Weights of a small transformer language model.
Size: 15 layers, width 384, 3 heads of 128, MLP 1536 SwiGLU, vocabulary 3260, 37.9M parameters.
MLP neurons of a small language model. Each row is named by its layer, matrix (down: output weights) and neuron, and shows model dimensions 16-111. Each number is 500 + 50 x the weight over its row's rms, rounded and kept within 0 to 999. Numbers have three digits each. A neuron's up and down rows have the sign that makes its largest values positive.
A block is one neuron, or neurons of one layer that tend to fire together. After each block is what it responds to, as a language model described it from the Wikipedia text at the highest values.

L11.down901:492546556629470574528608562504452439478524547514495528559456558529513419490540482503554494524553473595462488507526504460540476563428496517626415552520463530541459457499478534556410432400433618520530533447522489405462438530522508550587550550535409566497440577561552553459504572559474543451
Description: Fires on the first token of a four-digit year, the century piece such as 19, 20 or 18, in dates, headings and tables, e.g. 1997, 2020, 1783.

L4.down15:516425511514601487516499511532390467511447537545561572390463511577533497474498587527603590444417611552437488529480575477554578485556498578467466567406569413513480453476450442515508425583427511541449421473563482446552589557577442593487477569439402437531590546430556491449538407462547604510
L4.down1208:509632493420458563454384511486554469471503519578411553509477457524479461502547526559475491399476492450535487477586411542532546504448413506517504508417450493478512539494478528378560547481460520551514507512438579519528441511552475512487590487452434496484391627457498531499440491524511530558
L4.down1271:553459446489554428470475468455477432526460467366554478470458492554528421546598468528516543499505568476486544585503505529432520503462551521514495522510570525500536450437520520465437525537418510496415530551534471520565507491597399546453514510535375488564537438515558380454520480519541505467
L4.down1480:482492542447485582479415486402452554480390454481469485501584461518398459519533466507512574599569459522531554489548564482547522521570561386571446492505483479420560581524440513550439426562430521501494443478496399520475478516575448543556473423611470533478538468475504514466480427438655428609
Description: Sentence subjects (he, she, they) and verb endings like "earn|ed" in biographies, where an achievement verb or predicate follows, e.g. "He earned a bachelor's", "she joined".

L11.down118:414503512574484432485430520487483555500460488524468475449503489392394480477515527496532594494586515533510455535509485490505529516489526516449422516404576496483546463560476463522513428486411471518515537375540508443497432491575514453461495531581499418576454475474510477568532483494528555555
Description: Prepositions, mostly at, of, for, that link a role or event to the institution or place it belongs to, as in professor of engineering at Cornell, archbishop of Kampala, plays for Assam.

L4.down179:529507477470493553569474499531553488348539513588490415462495573491470520572444551501544529484471497464513518468531572485424438564501574546475463506498474472548519492475489517488518494526509519507573532508502459471574448509446482504536463508428447462564535378492585392502454505513546469485
L4.down489:557573457520558528450474523460547508511547542572448396509504485587473487533410522546385520393518508529564483500462540483475482536541523491383519512564502505484456508449591451488500456550392512539575432528544565504543513546511470454533426488406474526524423430559544551533582469543531582460
L4.down786:506464493386497425567569568505475470471584539483555536505424491474496540578471536518474486543401506549474518460505497481429531510519546437497548467495501544536509475551430498509429579480448527492523515492497460513511521517500481389504585505488495591466618452473459468461534565465565489593
L4.down1323:636470519449477527483532407472582502383564448493489451472415524482421482498419484460553517456456540482521468474460518509450456509564508480496469554517465511526415549455571468502512514521536504537561511550467383501479490565451477518476463478420648499533480478572569425527594426452542464566
Description: Month names in dates, including word pieces that complete them (J+an, M+arch, Oct), e.g. "born June 20", "On 5 April 1997"; weaker on look-alike pieces such as Nov in Novgorod and an in accompanied.

L11.down1395:530503507496499440501471528418500513439501401593381664515508477412482537608469481490510559499447479505460511510462567589554521435527447566460527470484517534498502452510455499521456522587499548391560507483553496539490448454466466493431439556470470445482445570410553563479418514513467527617
Description: Prepositions such as of, on, to, along and via right after a noun, quantifier or verb, as in "each of", "landed on", "relocated to"; also mid-word pieces like r-ail-road.

L5.down39:550477362511450584450513535494469445468460580581417483413444418566449502478606475559470506495522427480591635446555585505572498494429510491487453517448518521484446554507504537452524470484488467561469491524503450526408439462489436545511563442471522490486470492526452511481488458519523493570
L5.down47:422489424456621515445437460501441557462514511517484510479440520595524432436494523485471566531506511558507563502488557556499514584543544530500567408358541569572528497462482472466479515601525439520540464404520440452423437439494517435514462470492549558509545564448422455510375544505457450477
L5.down143:445411494410540504572596458484469457528499524422493552485597496505439550466473485589560521510500545573526510467589543421519506541473533591504437491470513519441550542489546410443598453416413497502473609495400509486530414566461498604393501548494489412597482531533494534512545489441496540444
L5.down179:458594461643531525527461501516445479469537556516415565500395519569557471493483498537516489422477501539507478406413425336503446589504495522566496530484515498489552489511482520460486427581471549471439496502488456509533468528478514484516331524449497513568476575538665460460537483508557488573
L5.down398:595493482468519443550515538534503468483569412505436504495467394467484539474488492572480519563509543544493536519499496567503452496537358538481445488551477529490485419609502449447530547528515496556489485494442485482524467430464518470493417548522491547495412571419369571537522606447538471472
L5.down546:476438573565480550474593526484408488538472477434575529410467540469480442598379514483524512574536481459448471534545547523559544574476527578463485498469531516436451458577510501541457426510415498531427450467496495513444415560492466497411419554614501591529561499528497426515496455462591510417
L5.down631:531534564605479560555410490432462418452495537450521457468522512581531525476594554614436517529386514498503460504521536486472529538363488542417555475434502522461524607512468511521519504626577532528557471525550339495466480548488549512556555446490537527484497479489605510493490495540456541524
L5.down705:491465522492450484545549533500477444531491557543484514519479481497629430527509425525514563499475497520590444489515437552437510563459436547434452389520518456482526361450522483554542485578516562460489489541468409502573424402496508438509480479546393540534478496442487451453395588457457522527
L5.down737:506446459510476476408444531429470419500493476527468523618553557546495485467442486421525556505461466476489470436501498515415628444413438560572493465515410524425509434536519481573432504550471545499487615549463509614540493527549523547575543517550523543543550525480574551494488511440488482566
L5.down765:474465472503411535460568555515499493583497537598622554482467423493576512505508393470470526465511543486531522519506422523581454565470429531517496544390562603478548477535549558452496459503498448494563473591506454602556452404482506415456565561413462599462534496577491481408495549453490509414
L5.down1089:508484540564520555430503489407465519549474470501525489421469482537519452525517515452469511546473449559487514433530573471474482492475537520459497513498487423498451477519556468462379442535521482496559521465499531489514512491482513536474467480510462536473480447425456359620561568567511475594
L5.down1190:516515507605499393466419538508548560514607574473435472521557431441468542487518550551490546521469395515478453453529515510530449463477450426545484566504485546439451530384528414440468488464502504455528519468592519519425387508514562486531498485486575544495451487435441464490451490390479462461
L5.down1247:544581537531501516498563505463518517409495504501488589516488545552585509519511539517527519590538443450473523467503422579498454454497542603522512377459509537497463474419505532503544554458490590546516481491501466510469475484503490539498451497480464508495553426463502363524517402508583467483
L5.down1326:516559465602517527485458514508520560485421424406464401539426473526527432447384554501536552432520469597467553499521442530544512488444469527587598535516470502425552445549592455535594513526531458508443526580452550489611571451524534439438536593432508569380500494512523490566469493532468427484
L5.down1363:463542478412443451503521580605526482468437558588591537528480500572526471455502571429430533603455415454542476478413507534539498543363461534426457476529548533426587463528576402477529519494492491509488503563469499429529464489558627559619480505522361419545459528406493504458463600434451476541
L5.down1435:389457538490507465562556506443511436572479518487501589566427564473522482519513457507505506459411511519622464571465492424533498488443562507523458455369423529494552603489653491500458539509447568543520545507551464605479502526581513571468476498532521479613436488493488509510410435417530517477
Description: The space or first digits just before a year, after a month name, day, "In" or comma, as in "12 April 2018", "April 28, 2022".

L11.down1095:466436521461439513578474498493475547538527451509515443565574512437471506495561517436540559493571596540443498560446534502414464543483549478426471580503676496480545531459360478528455459602476502450570459511448602547497472582455474510484333523430451487502467528560476484534490435469447437491
Description: Short second-syllable fragments inside split words, often right after an initial S, s or r, such as s-we-etened, r-ac-ial, Sacramento, Astros.

L5.down45:465425551521453432420501519378507490436477537372515486464478524553473462598549447422441426522502459524544468507628497456476470575503467462594497571487518502532492484529560463408501550412441524519482509484455505544441505495410502487449416399478553566508497508418554543458536502550571426482
L5.down402:491492467516506482360472454491545486522471446573506481462495502536368498542423475481518538488443548542522454460436525476528597449542517455494595549542412497511509470488524588457490505428529599463464498415574474620603588485496446460519495499496489456477510532483486519500576591490589603566
L5.down405:535518545517447479483503560404579481437472527520581513504500516556442547436515474562447489477425450436532547476491488453436473561516519434537387448518517464507559512551481490525524526453483575486535497534571484584429476464560619566494505531549487509505561524495456529420662442514536473544
L5.down583:435455508410510538604599577515431552515471625381476398449441423429570453516478511457491497620554534494463594508466606446466507591530470477484544494573416483558478426555499571459445478553599544547423615483468476520465525481498544471575448496436519526473554418407500478485550476605570500491
L5.down591:533436515439585457483547570560458544504472547521559455481517505485491499447434519447467476408424494509489459503519567530517507476470570496418503442472542441462480567549489433484505538404559545539598456495451536470522539490578471533461552506473511494463560503466540477498480486458527466558
L5.down597:376540473416534474491570490549548478449474522558571471634439482624560523630498557557503487516504454416488488481473451503440486527580608593509520413458507413557480550515465453538471479497603517444509494545531494458514499443535573441464479499547465500510550442412494525563549541532449556496
L5.down788:391465475522463498562465398486501452553597431455540510504430554503449489570505561535505478489544499517490524500433506565553431506442560482481531562516513520471540529527534542509444412442524520557509440466412499524597469525547594527515560514550536493546538592469552506505565477552561575523
L5.down875:513415475546465491563520428513498534515460476388415522466534502520560499571527506362485579477493457513545510404516453462464488586462542565485528547430552611491475464582458455439487464516471493417553464481526473511497415454554467504513587508498558545414615410534493552523493562526416533483
L5.down894:517449567453457503464539524403502446404459556577497534493470436426538383476570493537432405511416448468483535477531476497523501583447531587575494523547514543461538542443496489428502459502476594480454524440451500504492481458465487487496440391449414487573443540421499536474428498466504403505
L5.down1039:435510464502494513465546558525530517465516530466623515455492514432533524460521625503489482517376526442590481510465497446453458469514471521531448426448466529479570514483515413495520445481419521532504478495548504456529373520500428465473521461522462505539470490468407516466451508510521586542
L5.down1206:436506506482509561553481520543522522602515561566535521508498502507446659556535575457512498475511473533544501462548415496532485543486515543450480481553538489459518527494444480469449417462491605492454492506489603489510578534491488469484477468574381501541498466414538496498509574549539483545
L5.down1314:558474495531485543488528468442466512582537482420498540581450476446615479512424543576456477445581491503482476432479542562470475480565503525488448586462440443435513488463457444617525546408441559524574474536446489439519521454458468470516451438449535502552517490414474515482537476601419515477
L5.down1359:553552597461540501537508539464523445540544453518488562508405461497507466509498523467586434496475474485540527550542445396525520545606567362551556479520538443489513458507476511514443480530413555462500520531513554476477560487530499474493604534428456508603601522475532448589513443466487456584
L5.down1398:431447475524476501538472505479517502514458418511475527554568539548464462450403535393539531437455412498592491505464418476446519482470515580464521492526465527452566444568532527507458530452499472547501480514576490533483469510589561530517536529533550483524529452407552541509383498497519507499
L5.down1477:415525566565432488529462502552500549447427504489504452425436518545523496507530500423541400553466476548537475422577461463477468537418470401560567530503431514575599598568509500466528402420386521501443488465433514479470526460469497466494444435521476449552460519459496528528622524507503484526
L5.down1480:522431524450452532430450552547461511547494537538477501499519462482523491505539490494395527498524421472543498572467406542558466612459471431499520468523484448456458567465568500431536536537481404477505464517495378480573458399437499536487438408506512474443532528559521493411477454535436478465
Description: The word "of" after one, some or three picking out members of a group, as in "one of the founders"; also both, between, among.

L5.down2:468538421547468507565597546568458532564510428497559499574569468499486606469434566438513469483474486511455490593517549499563478500535512509529511499460546517432525465501543400575600449466490451330563530480476583488554443485566600516477501484482466481482455520565468508607473566629476448553
L5.down16:513529594502444512540563453570471526483518466540530591443613478534438494506534420515504500552493497424485550600479446434539534532457443453519434420531439545563530494498571489476448385482500470469537517498449515534516430457466539436529575531527495423442471429514548501527493478481466529440
L5.down37:482492430474447503566487475554545398450504510516481516492573561486436483521585612507446426522389505498458543543507484553462478557445503491597540416439592504483531535466573470464446562558471461527502473491486527464451555588548478512421518512448577554585493520496424642515543509501485527439
L5.down82:541499471633524456523534475510467499606488578573461466477478562443507553535605495504459459550531515439499482441520514520507509542410501522471488395550450492544458567468496499456452442466444484524499605516466483545472573528500543534449603504529464478536460431540505596377495575518525452496
L5.down205:452463585458483485510507552407403573486551469519508511516417494499458481535525460546554491479504467439431513520523453526439511573508413479503393419500470532533599429524520459505456475544433506472532516526490540454506556529526457509449542449590516518505512475546541516558465530574500470531
L5.down415:386553504532483481605464412508384594478515548445427473545497416583477482407480564619453504431477453462468510471488595452459564439522465504517386500562356504491532502554509413481491525482469548494483585464511389505504470522488535573458569445543447487513451466587498493514429456545508392481
L5.down508:422513486618469517587575640413498418540388502389499438569495482511495570586529569546484554510460488530550531574488542494516458504574468507606492532433465534406425455458442488403514511497422508500546525485508456420516517501510492565499513408528519530456462520486410524512444501509499576553
L5.down618:479497489560541501362480526539473482511460606514512576516453448425453397528519507510481596434504503581531490457558545505531485492573476576488506485518496524512504500511438470483550440499492489521478509428453423520475576436450453535466556497431620502447508585535532560421506545507464442524
L5.down666:470528501480577583467562520514590565556506471563573516509541431502471495407535639516521560510473482453499452493482568523514541514498500638516442615524504522626506431509534450511474558484486396504639551527532515448489517473584458425394533465640525482535594493386438561492476578474469419511
L5.down772:615492394483502471459490499554504596453474474510419468431469488446491416464456446457543442454490497607482436547460534463549533528498575504632409545517474472464531527481536527561443557505458570541543466480488529479586436552507525434494431549508310506506466487488566591570402492460572456514
L5.down850:531562531522571481632430534492466499434507410475486474500495513415512406395523386528487478547591500534477426482512505490496434552438545479488549430393518466506526495459432530521480443458537502454479483556484460533558537409583458550417464604542494455481497518474596513515540410487508514500
L5.down1112:533449496538506541456562522515587479515435560465474549495442468450480510509591496515558509494562515538408498523563571491514578479388493545547411461434554426604536504514530421510495464455467474611491472505499488467436481496551503366557506455488469459550473539520570534407482501459467481426
L5.down1147:502485546566476420508522509452477440499527523382519439485481404490472452392576442494481486527440448495497481511472554408465537461474530522510423457510531427572569518496447386504483483487441554524522515481468480443481449494537466570503475569580470524484515505554500638436490468570471337551
L5.down1220:546494528534400533402580542523516568430524484463510432440587429557446477462511470483405570458499553433470437493527590466447594502459499605464551458570571571518508521609495519494515525425499518535462529497498522462539479500610504551507360509518572417476602466553481503513436501486554470558
L5.down1331:575514425498537507415490525512459555538518428563493483493530407472631550432505570553494551494500452408467411439459580525506486472599596517493418447457506444544546547535516512462516585486520376531501540497487529448479532528608503506432452509458538556562527526514575469543423450447556436483
L5.down1475:459530572443529637489544573479466451549555525454519514480441482538486435492462434504490550494549434507525647440558471440502508483507512476600495413507450561457579465542529498525498467540467467537461563500435479459519450468609607541494497506529567467465553439473506496488509549453522432445
Description: Word pieces in biography milestones, such as Hon(ours) headers, won, attended, educated at, awarded, graduated from; also some stray mid-word fragments in names.

L5.down71:405503584499493557427494488507425546425538501508499458448446531420514545532467515503511512469439513513528460521565484532558486484502516527461560530509516478554516535533414516440455597514508533485534520495416532466441468541622540447555429483495410449498615499469538460486510519480349572503
L5.down211:557506496498533502543585579536467522523459534453478444456460509417560531468483535502460472470541526515442526519570482491509511565447507475443442423519509510435510628486401497539426539530499414533457523536472523519396501473541409483578474398501425551469500470526500528435503545403509588490
L5.down246:452501502476457481549465633589454502558524527457577496574466569505492459503423549531447477547518556463498465539481515420538502505432529517594507491477502584541429533590548465630472508560379522586523499609485484522528473497439500536498507527469468489521441506475538447539503447530567540543
L5.down364:541530454485464581424438551520448464515444568497540527470502444417529489456574529535410543508617589434448497493537488512549487435500482472357502518444462516408452442517404502476449547423500476543563397483454527542482512559530489520406466471594506484541553569486451537472563449502541523488
L5.down501:573480491486524496536521502598542355445574516520524501425438477533454493381509544466504590423513584433414560580566471491508485513471547532488441424556460541384551560550470507501474541555439460466467442501519549558474500570535492474560479437481531553507463461517497525471486525537431436505
L5.down507:471515531415524501444414515535442502446454514516574491520541456497586578459608434481421502466455524511467525425442489577416586424514534577538485536535505436489508500508367466510531517501504501423443575451479500476423513498617567383563475470472439543453442439408471498506527397451498562478
L5.down582:480421458485493390466522504610515458525617481477572510504508559558500334481364498503525531405478545509545421504532548474563481452459449478566485523425566524454463521556433476579538456549554396441427623483480503451564461504520456506523428420412492588436545502510430451450525476461528455451
L5.down724:563495473551623468544647539524394611439491502406482465538553521458527484626475571589618434567495457374530551533444572535591531464574542523514496575466516508523446512547411573510575492618447491509447545440487496455515540498572582494503475414489523524458550471442470475477518506577459530431
L5.down1091:545481459502384504526448477467564474586429563487497486557492514511503568547475450398580465594492469493402509586560493576501480455588506567388440486499480537492482541498480434492540518544434516506538464549498474485573488407469441447512516553543551531536615515467548482479461428447520580551
L5.down1276:414513475476490499506532582526496564510526482456528490394484536526507532431519439496508436483470536489446575543485407610443435555494528552477602394560395449506576547490559460500517514478447532488592582493491458513418464436553498515524495518602590520469542545474488459525450572428411401429
L5.down1281:484451493465566481421480566544500471464505482500434503541445485499618467493470554431474465462394441478420491566522480605583402539566507477528545463458557571543566517512470499448440503478466559453535398526511563543414463390516465449573529528390502465522484460591509506485444568436531520451
L5.down1342:442381492532534562511492465437440477565521516550468493575526478459449494532538435545527455457490447487439383482539548534524477410466535556449510511531483478500371471553476512482493558527523449537448536592397491475528498444582489523436462487475489494501502468438425392412564530518601390501
L5.down1386:394477520495422455470501527508589495544510534465505427531406503562590537492509535541457504520487514455527467481458495476480547563516544421512538530496531571424567488475453522568484548445512592476387529509458431488453385468487427675526496469489505559408508449501498483410437613533501499503
L5.down1389:446494503562527382537562494440516526566484442551507570560420542561527523508465523522434508493435450431510605498472488558426522566479475470487438636405498541452545463399486504501476641550483529483500522462401479556445429417526514549483414560517582467490466506508478422507546557534565537485
L5.down1510:534414550445421454427402581468474424468433503481444429520479547564525549547505541484495562514599512555544563491517473475544409500463566512469454412568505559599600531371530460481514480571505466372483459567474478501445592528518416541608496411499516519443415414488490483518508528463466509457
L5.down1516:506486481568388453550448546466445551467571507462444513427562326550591547437553477616411516487482437472497460514527500520501520420537546533443454510511457489510564418467443464466533459492443474508431370484522445502503525548546494528480487455494516469581544559583588564512537607504565526493
Description: Second word piece right after a word-initial S or s, often at paragraph or heading starts, e.g. S+eb, S+ing(apore), S+ince.

L5.down204:486516467470566484492547436575445537431539442445521451558494567518478424526567512489574625465416507475523518484511421605479506541437510468492407462488514420451486482500563421580557550461559413495568576492444486460594538484484484573475567526426499478594432484520535546541430506483505455542
L5.down209:480481482512480435548525536512465470509494559499596442468461441545500601632418399461522503438526559470442472531458511575499437401471433519444536551431498500502549510576521458543577410480524511451528475512515441558625539556451467533504476586421412517501521520531472536584603515477488528476
L5.down258:576508508580450537543531526506512455503556502362489543496409523476417443542564509545529459550550512621490525588468503572485507495480616505517478497462490494528596442492507411471511507464532506516454477431428425541517468517549465478577421544524489425601456576501476539420512475507497503494
L5.down547:426547444443442465569541480498522509419417522423533472492474447542478487520579490452414481409510417513452452467560427527543571515614456423489446457501553481499436529573451386488484486542451429445519542520504504495537399536364543582516513529561415551582495449458579465529501489519456468483
L5.down577:430450591471481479488484497493429543487482428478450490494592542516543527439523416386547478444443468360435543555449542498621544562579450461496517458519545457503516480494482448507538534419484458475585450410490532531470456497543523502557522467512464585477461542589518441599536535589464530514
L5.down698:487487554552469527527546567555458486584475461493517548536423514540465486555500506499390518479471450520591510572474505430422515511590492475513514559505483476481539508604595503524479493435559540467515493556471498408471544363544449587454451500468439510550505481454606565456395489510588482480
L5.down719:479525506496441405520433547542492426526597488490480515458475534535560563513587495556538462452500469538491513461498486526483486469482475424482541487500551539456494409472546493460477513431488497549691569443513482493493412546510554555555475580522509534580551430532472526471399432463545476524
L5.down865:568396521495629490461567513552468483371527454572404491405436534458481556585494465495567552495533505435561471505518556429460440507548569552598496525475454534501591536586398517523542492389480509446510456521509535563534497540470475520547490562438542530546494542470505565510453444544513502517
L5.down951:528606583520403489517508523402514476448453408496441427589551526509462564573504526454492384499489491518437479605573506438514616523419488506562500489526512566499489435574556484486567464404534464523573555464446409468476520478546460494557406407490572536438532472473464498502606491488416459495
L5.down954:578523538546504478515512553559507478469569473508437519535490523576599462417545514528563457551526510588563558533531546580444488412510567567542429502594473543451516581443475540499436600486437469490480479507571461423476486460523475520495522523428502499536492537469455526498543530531502443470
L5.down976:505460468422397525472446557549460493404558487546528415491511566549480514457545469428541533478480497494546437557463480538437453508620622514595496552556552412424502514485443536621517512584555435514544496540533467498543569510453475489538519607436499577596445421487555476539496414473487548528
L5.down1035:452402504510393504530518505439451513458483553473556554477575465518565510480545496430503494508472445569503462517441442541414404513541593444583482501441515519524492531532426431421449528448460467512497439525524409514550542460494477500435437562508494486495344520575445515507534560468495505601
L5.down1058:479503560445543574473527489432513420479582457520550475468529652482494518535508461491543486459502584467510534542537525506540460430480463495617432571506441463501520578521555446466438521487531492469513505475522555585560591517575444461554514462484528462476509489524500529472559446447480455607
L5.down1223:492429558616477485431468422480469492513529545447629430480473528489499521466515395549538442524519495495566479430415597443468446560465513465493515515472595488515467527478539604447509573529399555545510561555561440556542412566391530441593467549423563466483573507613499466531514447454537549516
L5.down1290:478496429485480485491493498617439548591544534488538458410350618603491474394535446508497566531454526491528415513483464451448522467497502608543468513574547466428524549449519492508401506484543478552533509506518498452506479481518506490509540522455531565413513498488518473458492434578550548577
L5.down1399:508541544480515506502501495565493505458567480548431505513434519487522485525525501543526542462499444546524418488386513552528524453488540586503483531551578514551462474527477466474527435497420532489583462411419484513505484491507505541496404507498517564553491505617556530575439438571487475606
Description: Month names or their word-piece completions in dates, often split after a first letter, as in March 14, January 3, June 1941, plus weaker hits on other word fragments like Morris, Rome.

L11.down882:491408602453500495539595477513512510414529512485435389395452413591418566497508520546502528439461532513445443542512586484492510452581509542442469501475528462526520545503518557569527554472585382473552548446524472437461436521577428471514491527567444610481543543444490362507492481511558469553
Description: Separators and next items in tables and lists of dates or numbers, such as the pipe after a year, Mar after Feb, and or semicolons between years.

L4.down9:391465504573456456533511550442467459486372505538513488466564509404546353484539550520431472488496556477459487490580425498452486543435449500497475489482455511471470506433524488492552444555480551562461548555512505458575503483547497484504557463550500605566472545480556458506506514443554479528
L4.down263:555487529521441459512573401466493497499459494425489557472427547645458533553464478572534504414531485580509486505468499479425471413471468546610410537507463531442544510444485470539426515463558536494478510531434458459565454532523361497482445597418463585499487481545578500468520405489492519533
L4.down930:521450448530430537520484495520532386471487449529488500587566465458592456447608463471466444461485458565409510513517435504476360534559413537559508517502589548467486456527528438413540479503453443511481523473458472505466506575478512535458600510585594565455504517434489555525482551527417376344
L4.down976:536521408472412556537555511494549566577548525548506410504571430499557527561455519560440508458499517517512564452417559458534499576516553529543443542494427505547463497507539515499481448621455427505495446537604518539474545510589521493552513479515459553517479450524455545429524574457516502458
Description: The space or first digits just before a year in dates, after a month name, day-month, or comma, as in 28 January 2021 and April 18, 1999.

L4.down778:532486564482422591474480544467563545506478583556472506412449505537447516466488473414470515542529478584490540474551515514538519553490502415513416542503468484469608483487457528485487484428425533471527471564550511503452448502455506504524426541469499506552498492505512477479567465477581415558
L4.down901:504484561580507621494543510605436415516536581564497453484527498564415503474483492459500467485479534547561487512473515458418538558439554463523527431464486507473507445552528465442582553517436571492446461577417504516457476427512582499472574553484385456579550593453526503506544538420466417523
L4.down1310:509456656554534545554493511413503512510444523504473491524608458425386543570477547497584475528590531564477467497540577515528514469456460543471410471523512457532538462521486455479566408435438455458468454471464595503517489513562529495549518522522488516464523593500474469509529525452559431552
L4.down1374:525513530482468500442501432458591469394460532443523456539482562548524496505544535576511402427564402530390496571473467508466515464604587534493503485479441464517545455536492542518520431533436606439550541475484492473585455459523547531479361522573540441477467491473485450461487509477504455481
Description: Fires on number and quantifier words opening a count of things, often the word's last piece: thirty-five, Three competitors, Several, Most, many, thousands, a number of.